config.toml
d_mlp = 1536
vocab_size = 8192
activation = "gelu"
norm = "layernorm"
qk_norm = false
parallel_block = false
lr_mult_down = 0.7
grad_clip = 2.0
schedule = "wsd"
decay_shape = "linear"
seq_len = 1024
doc_mask = true
steps = 7755
dataset = "wikipedia_en"
MLP neurons of a small language model. Each row is named by its layer, matrix (up: input weights; down: output weights) and neuron, and shows model dimensions 64-127. Each number is 50 + 12 x the weight over its row's rms, rounded and kept within 0 to 99.
After each neuron's rows, "fires on" lists the tokens most often at its 100 highest values on Wikipedia text that the model never trained on.

L2.up314:38 30 55 42 64 32 54 63 41 66 28 54 61 32 61 29 34 31 45 44 25 58 53 63 40 40 58 56 40 45 69 37 43 66 52 26 49 62 69 48 65 45 53 40 55 49 57 64 66 53 40 39 55 36 34 59 49 62 48 56 45 18 41 38
L2.down314:51 39 45 65 46 39 31 43 34 37 56 40 54 69 40 47 59 65 56 49 58 46 46 56 49 48 37 49 56 49 52 61 38 37 49 69 51 63 48 51 38 30 55 51 47 57 54 62 66 63 42 63 25 47 39 54 43 44 49 58 58 50 57 47
fires on: "\n", ".", " by"

L2.up1408:50 44 69 49 26 31 48 32 42 55 55 41 64 64 58 36 69 58 38 59 49 33 54 33 65 36 33 38 35 44 43 54 41 58 59 52 51 65 43 49 57 54 43 47 62 55 47 37 51 59 50 38 37 44 60 55 68 61 40 46 51 43 71 33
L2.down1408:31 66 31 43 44 60 52 48 38 66 21 70 25 71 50 46 44 43 31 63 33 62 70 67 72 48 41 55 31 35 57 46 56 37 40 50 60 49 73 46 52 58 71 44 73 62 62 39 49 52 57 54 70 70 43 41 48 55 55 43 47 64 40 51
fires on: "\n", "Ma", " the", " to"

L2.up1135:40 48 28 55 60 35 48 55 37 36 60 54 61 70 66 58 51 62 58 59 42 37 78 42 46 49 45 43 58 55 51 64 28 45 35 47 78 64 56 44 39 48 47 38 47 52 37 50 45 07 35 50 55 53 58 59 39 45 29 46 56 32 73 56
L2.down1135:33 42 54 38 22 46 55 80 47 64 77 37 33 50 28 30 31 72 40 60 39 43 64 58 45 47 46 12 66 46 45 41 41 63 63 62 52 56 40 51 43 13 46 57 47 71 66 33 37 46 49 63 38 33 64 47 47 60 75 76 46 44 46 39
fires on: "\n", "."

L2.up335:40 57 46 48 41 39 51 22 73 50 41 30 42 66 56 34 52 68 61 41 52 36 66 48 47 54 56 47 33 53 47 62 55 66 55 46 47 63 58 63 33 39 64 52 48 50 31 44 58 44 58 47 69 41 61 34 43 51 50 61 53 48 51 52
L2.down335:43 58 54 65 50 43 43 63 70 41 56 52 35 32 57 76 56 31 50 65 71 49 60 49 54 64 56 44 47 43 56 63 44 50 21 39 33 57 47 44 45 49 34 54 54 54 47 75 49 39 48 51 59 67 28 63 40 56 36 40 60 50 54 52
fires on: " and", " of", ",", " as"

L2.up1107:36 46 51 35 44 40 57 37 34 41 44 45 43 42 63 34 37 48 42 76 45 62 65 58 52 40 47 71 54 41 51 55 35 56 59 29 46 57 41 46 68 71 42 41 57 55 34 67 45 62 27 50 45 55 42 48 51 43 41 49 50 38 52 45
L2.down1107:58 17 55 61 45 55 39 67 48 66 40 60 39 49 78 30 36 51 43 66 47 52 38 51 48 49 27 53 57 23 47 29 48 48 54 62 53 62 38 59 43 40 40 53 54 57 58 39 56 19 62 40 50 65 59 34 41 73 37 58 31 45 63 46
fires on: ".", "\n"

L2.up985:44 49 41 58 57 52 63 58 48 57 50 41 63 59 44 63 48 45 46 39 50 67 70 28 69 34 57 50 46 52 62 68 44 58 68 46 54 47 45 63 20 45 39 39 46 43 31 19 38 49 41 40 57 54 41 49 62 47 10 37 75 52 65 52
L2.down985:62 55 59 68 64 64 53 44 41 44 51 25 60 48 63 35 43 59 42 60 60 37 41 41 32 67 36 23 53 35 54 56 48 43 47 49 38 74 52 51 43 49 59 66 40 55 44 43 56 44 53 60 53 49 63 53 50 38 67 49 45 59 40 54
fires on: "\n", "loan", "W", " contract", " join"

L2.up1223:69 57 51 48 44 50 72 46 53 45 56 32 50 40 40 37 36 53 58 17 55 38 37 65 42 51 53 50 51 59 53 50 50 36 63 53 51 66 52 65 63 42 43 54 81 37 52 33 50 45 71 20 77 35 56 52 44 66 50 63 40 22 12 54
L2.down1223:29 51 59 57 39 72 50 50 53 61 59 52 62 51 84 43 62 52 25 53 46 60 54 44 60 60 34 40 54 36 33 63 60 40 35 46 47 44 47 50 30 57 44 36 65 54 45 53 55 44 50 58 38 48 40 43 25 54 67 37 47 61 54 33
fires on: ",", "r", "i", " and", " as", "di"

L2.up1012:70 57 28 60 26 68 35 69 35 39 57 33 44 59 43 57 56 37 50 63 43 34 36 31 49 55 44 63 54 66 56 18 50 33 54 57 46 45 60 41 34 47 58 69 50 43 36 34 60 43 59 36 56 57 65 52 45 36 49 39 38 56 53 43
L2.down1012:44 50 49 59 53 52 41 35 46 38 73 42 68 40 58 69 65 62 49 45 58 50 63 36 37 45 50 64 43 34 34 44 58 43 69 51 50 37 40 52 58 51 47 37 43 64 50 65 55 57 61 59 52 49 58 52 45 50 60 68 46 42 44 65
fires on: " |", "|", "0", " (", "ive", "our"

L2.up884:55 31 43 39 27 39 39 57 35 70 28 30 46 51 61 43 45 28 56 76 38 67 39 66 56 47 51 70 47 52 51 42 45 69 50 46 55 67 46 50 41 44 32 53 55 54 37 57 49 43 54 49 56 39 49 41 57 41 35 21 34 39 56 57
L2.down884:45 36 49 57 71 53 60 48 55 53 56 56 55 57 45 47 51 46 38 40 60 55 48 59 72 28 41 52 55 42 60 49 25 28 49 69 53 35 45 63 34 35 68 43 52 58 48 38 62 53 34 51 43 58 35 47 56 54 59 36 40 47 44 49
fires on: "\n"

L2.up1472:43 40 39 56 56 40 47 56 40 33 46 21 48 57 46 38 45 62 64 39 54 42 63 47 74 45 50 42 51 46 45 65 65 28 49 55 55 63 43 50 34 60 56 56 62 36 20 56 27 51 44 73 55 63 59 51 55 31 21 39 48 41 50 70
L2.down1472:43 49 58 51 62 60 61 48 54 52 59 53 21 45 53 39 54 45 35 47 38 55 25 56 58 48 56 40 44 44 30 40 38 80 64 66 59 47 43 52 64 33 54 72 51 48 60 58 42 48 33 55 33 39 37 63 14 57 53 61 60 37 53 43
fires on: "\n", " in", " both", "B"

L2.up1483:38 60 69 59 31 63 49 62 61 50 47 45 54 52 54 55 39 58 61 65 51 56 54 46 54 50 57 40 48 59 27 40 63 48 45 47 77 29 52 41 42 54 39 62 46 51 45 44 40 51 49 48 54 50 50 48 58 43 29 51 32 43 49 39
L2.down1483:56 46 65 54 43 51 60 59 70 81 76 58 55 59 48 28 58 57 66 47 44 50 60 55 40 46 42 53 45 32 48 48 73 36 36 50 39 73 52 49 55 25 67 27 40 51 35 47 37 44 43 34 45 49 39 47 59 52 51 54 50 65 62 45
fires on: "2", "0", "9", " of", "6", "1"

L2.up1258:58 49 43 43 36 51 53 38 43 56 40 17 64 45 57 58 68 61 55 53 44 28 63 50 74 55 58 76 57 52 51 67 45 46 38 72 55 60 51 63 64 65 47 49 58 36 57 66 69 60 64 57 57 56 63 43 52 59 33 34 53 49 51 51
L2.down1258:49 52 69 51 62 62 56 31 49 53 48 79 57 59 53 58 39 58 32 47 70 27 43 55 43 47 53 78 40 41 49 52 46 51 37 58 51 47 72 43 50 22 40 34 58 45 42 39 38 46 63 45 50 81 57 43 64 43 74 33 64 58 59 49
fires on: "\n", " and", " |", " for", " to"

L2.up1170:47 58 54 62 45 63 75 25 62 53 53 67 57 61 30 30 49 72 47 52 46 50 34 63 44 47 47 50 41 45 36 38 72 69 62 40 51 53 51 33 40 44 51 62 87 51 39 45 51 53 43 44 41 47 59 47 51 42 37 67 33 47 48 33
L2.down1170:57 49 31 36 46 41 25 43 21 55 63 57 55 54 54 42 57 35 55 55 42 45 42 34 47 48 53 55 60 50 68 58 38 70 40 52 54 58 41 49 58 41 40 57 40 56 63 47 48 49 58 59 37 50 40 52 36 56 57 39 47 27 56 59
fires on: "2", "1", "7", "0", "th"

L2.up823:46 55 48 52 34 71 59 65 57 58 54 37 32 59 46 56 45 53 33 43 30 38 86 53 65 42 49 60 63 43 66 30 53 41 37 44 58 59 35 54 51 54 45 54 24 50 58 50 65 53 60 34 53 61 65 69 56 49 49 46 45 78 60 41
L2.down823:38 51 59 61 35 51 45 60 18 61 46 59 54 52 26 55 37 53 48 60 36 32 58 51 51 53 45 63 62 50 51 49 47 45 43 27 61 51 56 55 52 48 56 62 58 41 52 52 61 45 46 46 71 58 53 43 39 45 56 55 58 72 55 58
fires on: " |", " ", "0"

L2.up825:60 56 56 50 13 43 60 45 61 61 42 44 52 54 37 66 54 69 42 41 30 65 26 55 66 51 43 42 30 35 43 48 55 48 33 30 62 47 38 39 55 42 51 65 50 54 45 55 56 61 46 58 60 51 55 61 76 21 61 38 46 60 46 35
L2.down825:58 64 44 40 55 75 65 58 46 51 49 49 56 47 39 70 49 39 46 43 51 48 63 24 39 48 36 63 50 50 44 50 43 62 39 54 55 55 56 39 51 23 57 76 39 36 45 41 38 41 58 40 36 54 50 75 69 61 63 58 18 32 50 50
fires on: "1", "side", "0", "2"

L2.up72:61 59 49 34 47 12 44 34 45 49 59 47 35 63 49 43 39 57 55 74 58 51 49 58 57 45 41 64 68 41 39 49 38 63 60 59 57 56 49 58 59 53 48 41 55 54 41 53 41 62 30 49 55 54 67 62 30 44 36 49 28 48 57 62
L2.down72:47 35 43 45 50 84 56 54 36 37 48 55 61 65 63 40 50 54 60 32 49 53 47 52 50 65 53 42 62 54 35 58 44 58 81 38 53 43 50 43 38 40 55 55 38 45 63 50 57 43 42 52 46 65 49 35 46 63 49 51 25 44 58 47
fires on: "\n", "."

L2.up1266:45 50 55 41 51 37 40 46 63 36 43 55 30 56 38 50 38 40 48 57 36 47 38 56 79 52 40 49 27 44 42 46 46 47 43 62 41 66 66 41 50 56 61 66 38 61 55 64 64 71 29 64 41 70 67 61 57 32 51 51 44 55 68 37
L2.down1266:67 48 57 53 35 46 42 56 56 40 76 57 59 55 66 64 51 38 58 38 36 41 58 55 31 39 56 53 66 30 64 45 31 69 34 46 44 39 55 52 46 37 53 38 40 78 50 57 61 33 61 43 33 36 46 26 50 70 59 55 32 27 46 41
fires on: "1", "las", "0", "2", " medal", " date"

L2.up631:39 45 52 28 33 28 43 55 48 35 19 43 54 36 36 49 32 51 36 65 59 47 67 58 53 49 46 46 61 35 57 51 34 56 45 39 38 63 52 44 56 69 32 62 28 37 55 52 64 60 49 49 60 59 34 52 38 32 75 48 38 28 65 48
L2.down631:62 50 41 66 56 69 48 52 47 50 53 59 66 50 57 27 65 43 43 64 61 52 36 39 40 45 29 44 93 49 64 51 55 71 52 47 41 51 53 59 31 65 34 55 58 58 64 54 61 46 35 70 44 48 42 56 30 40 62 68 59 32 55 50
fires on: "\n"

L2.up1526:60 41 38 45 31 42 44 37 43 44 49 25 64 60 70 33 38 50 43 71 37 52 47 59 49 37 44 46 44 51 45 52 33 48 49 37 34 52 33 69 37 65 25 45 63 44 49 60 61 46 39 49 59 45 58 54 40 45 66 46 30 47 57 44
L2.down1526:47 55 66 57 84 52 45 43 31 42 46 66 26 52 35 54 44 57 51 46 31 45 75 51 49 48 47 44 37 54 52 67 37 41 51 59 59 68 73 34 45 53 59 56 54 45 49 54 75 47 50 60 38 35 57 45 60 54 37 54 47 63 60 34
fires on: "\n", "'", " |", " making", "==="

L2.up798:57 49 40 53 63 44 37 54 76 51 53 31 59 28 53 47 49 64 59 40 50 35 51 70 47 30 74 60 53 53 67 64 60 50 53 71 73 72 39 48 54 63 35 61 55 64 51 74 52 52 51 51 61 50 47 60 37 61 53 53 41 41 35 44
L2.down798:62 45 47 49 35 66 68 74 45 50 68 67 67 65 71 29 40 49 52 55 44 55 37 48 40 47 30 56 39 46 39 42 69 43 46 51 40 57 40 52 35 32 50 45 58 43 65 52 41 63 53 52 55 63 56 28 46 48 52 48 59 60 47 43
fires on: "\n", " |", " ", ";", ");", " Men"

L2.up772:43 60 46 25 43 33 55 52 36 47 58 48 55 45 48 43 42 42 52 64 44 43 58 64 50 30 52 36 35 53 50 35 36 94 50 63 62 68 45 54 41 38 29 47 44 46 53 61 34 24 46 44 36 38 40 68 43 68 47 42 61 17 60 54
L2.down772:40 34 56 62 49 56 29 62 57 39 47 50 50 52 61 38 43 68 49 38 63 38 57 67 59 51 49 47 57 54 32 66 49 52 44 63 54 62 30 76 39 29 49 56 55 60 76 58 45 36 38 61 41 47 65 46 39 46 43 58 46 76 36 71
fires on: "\n"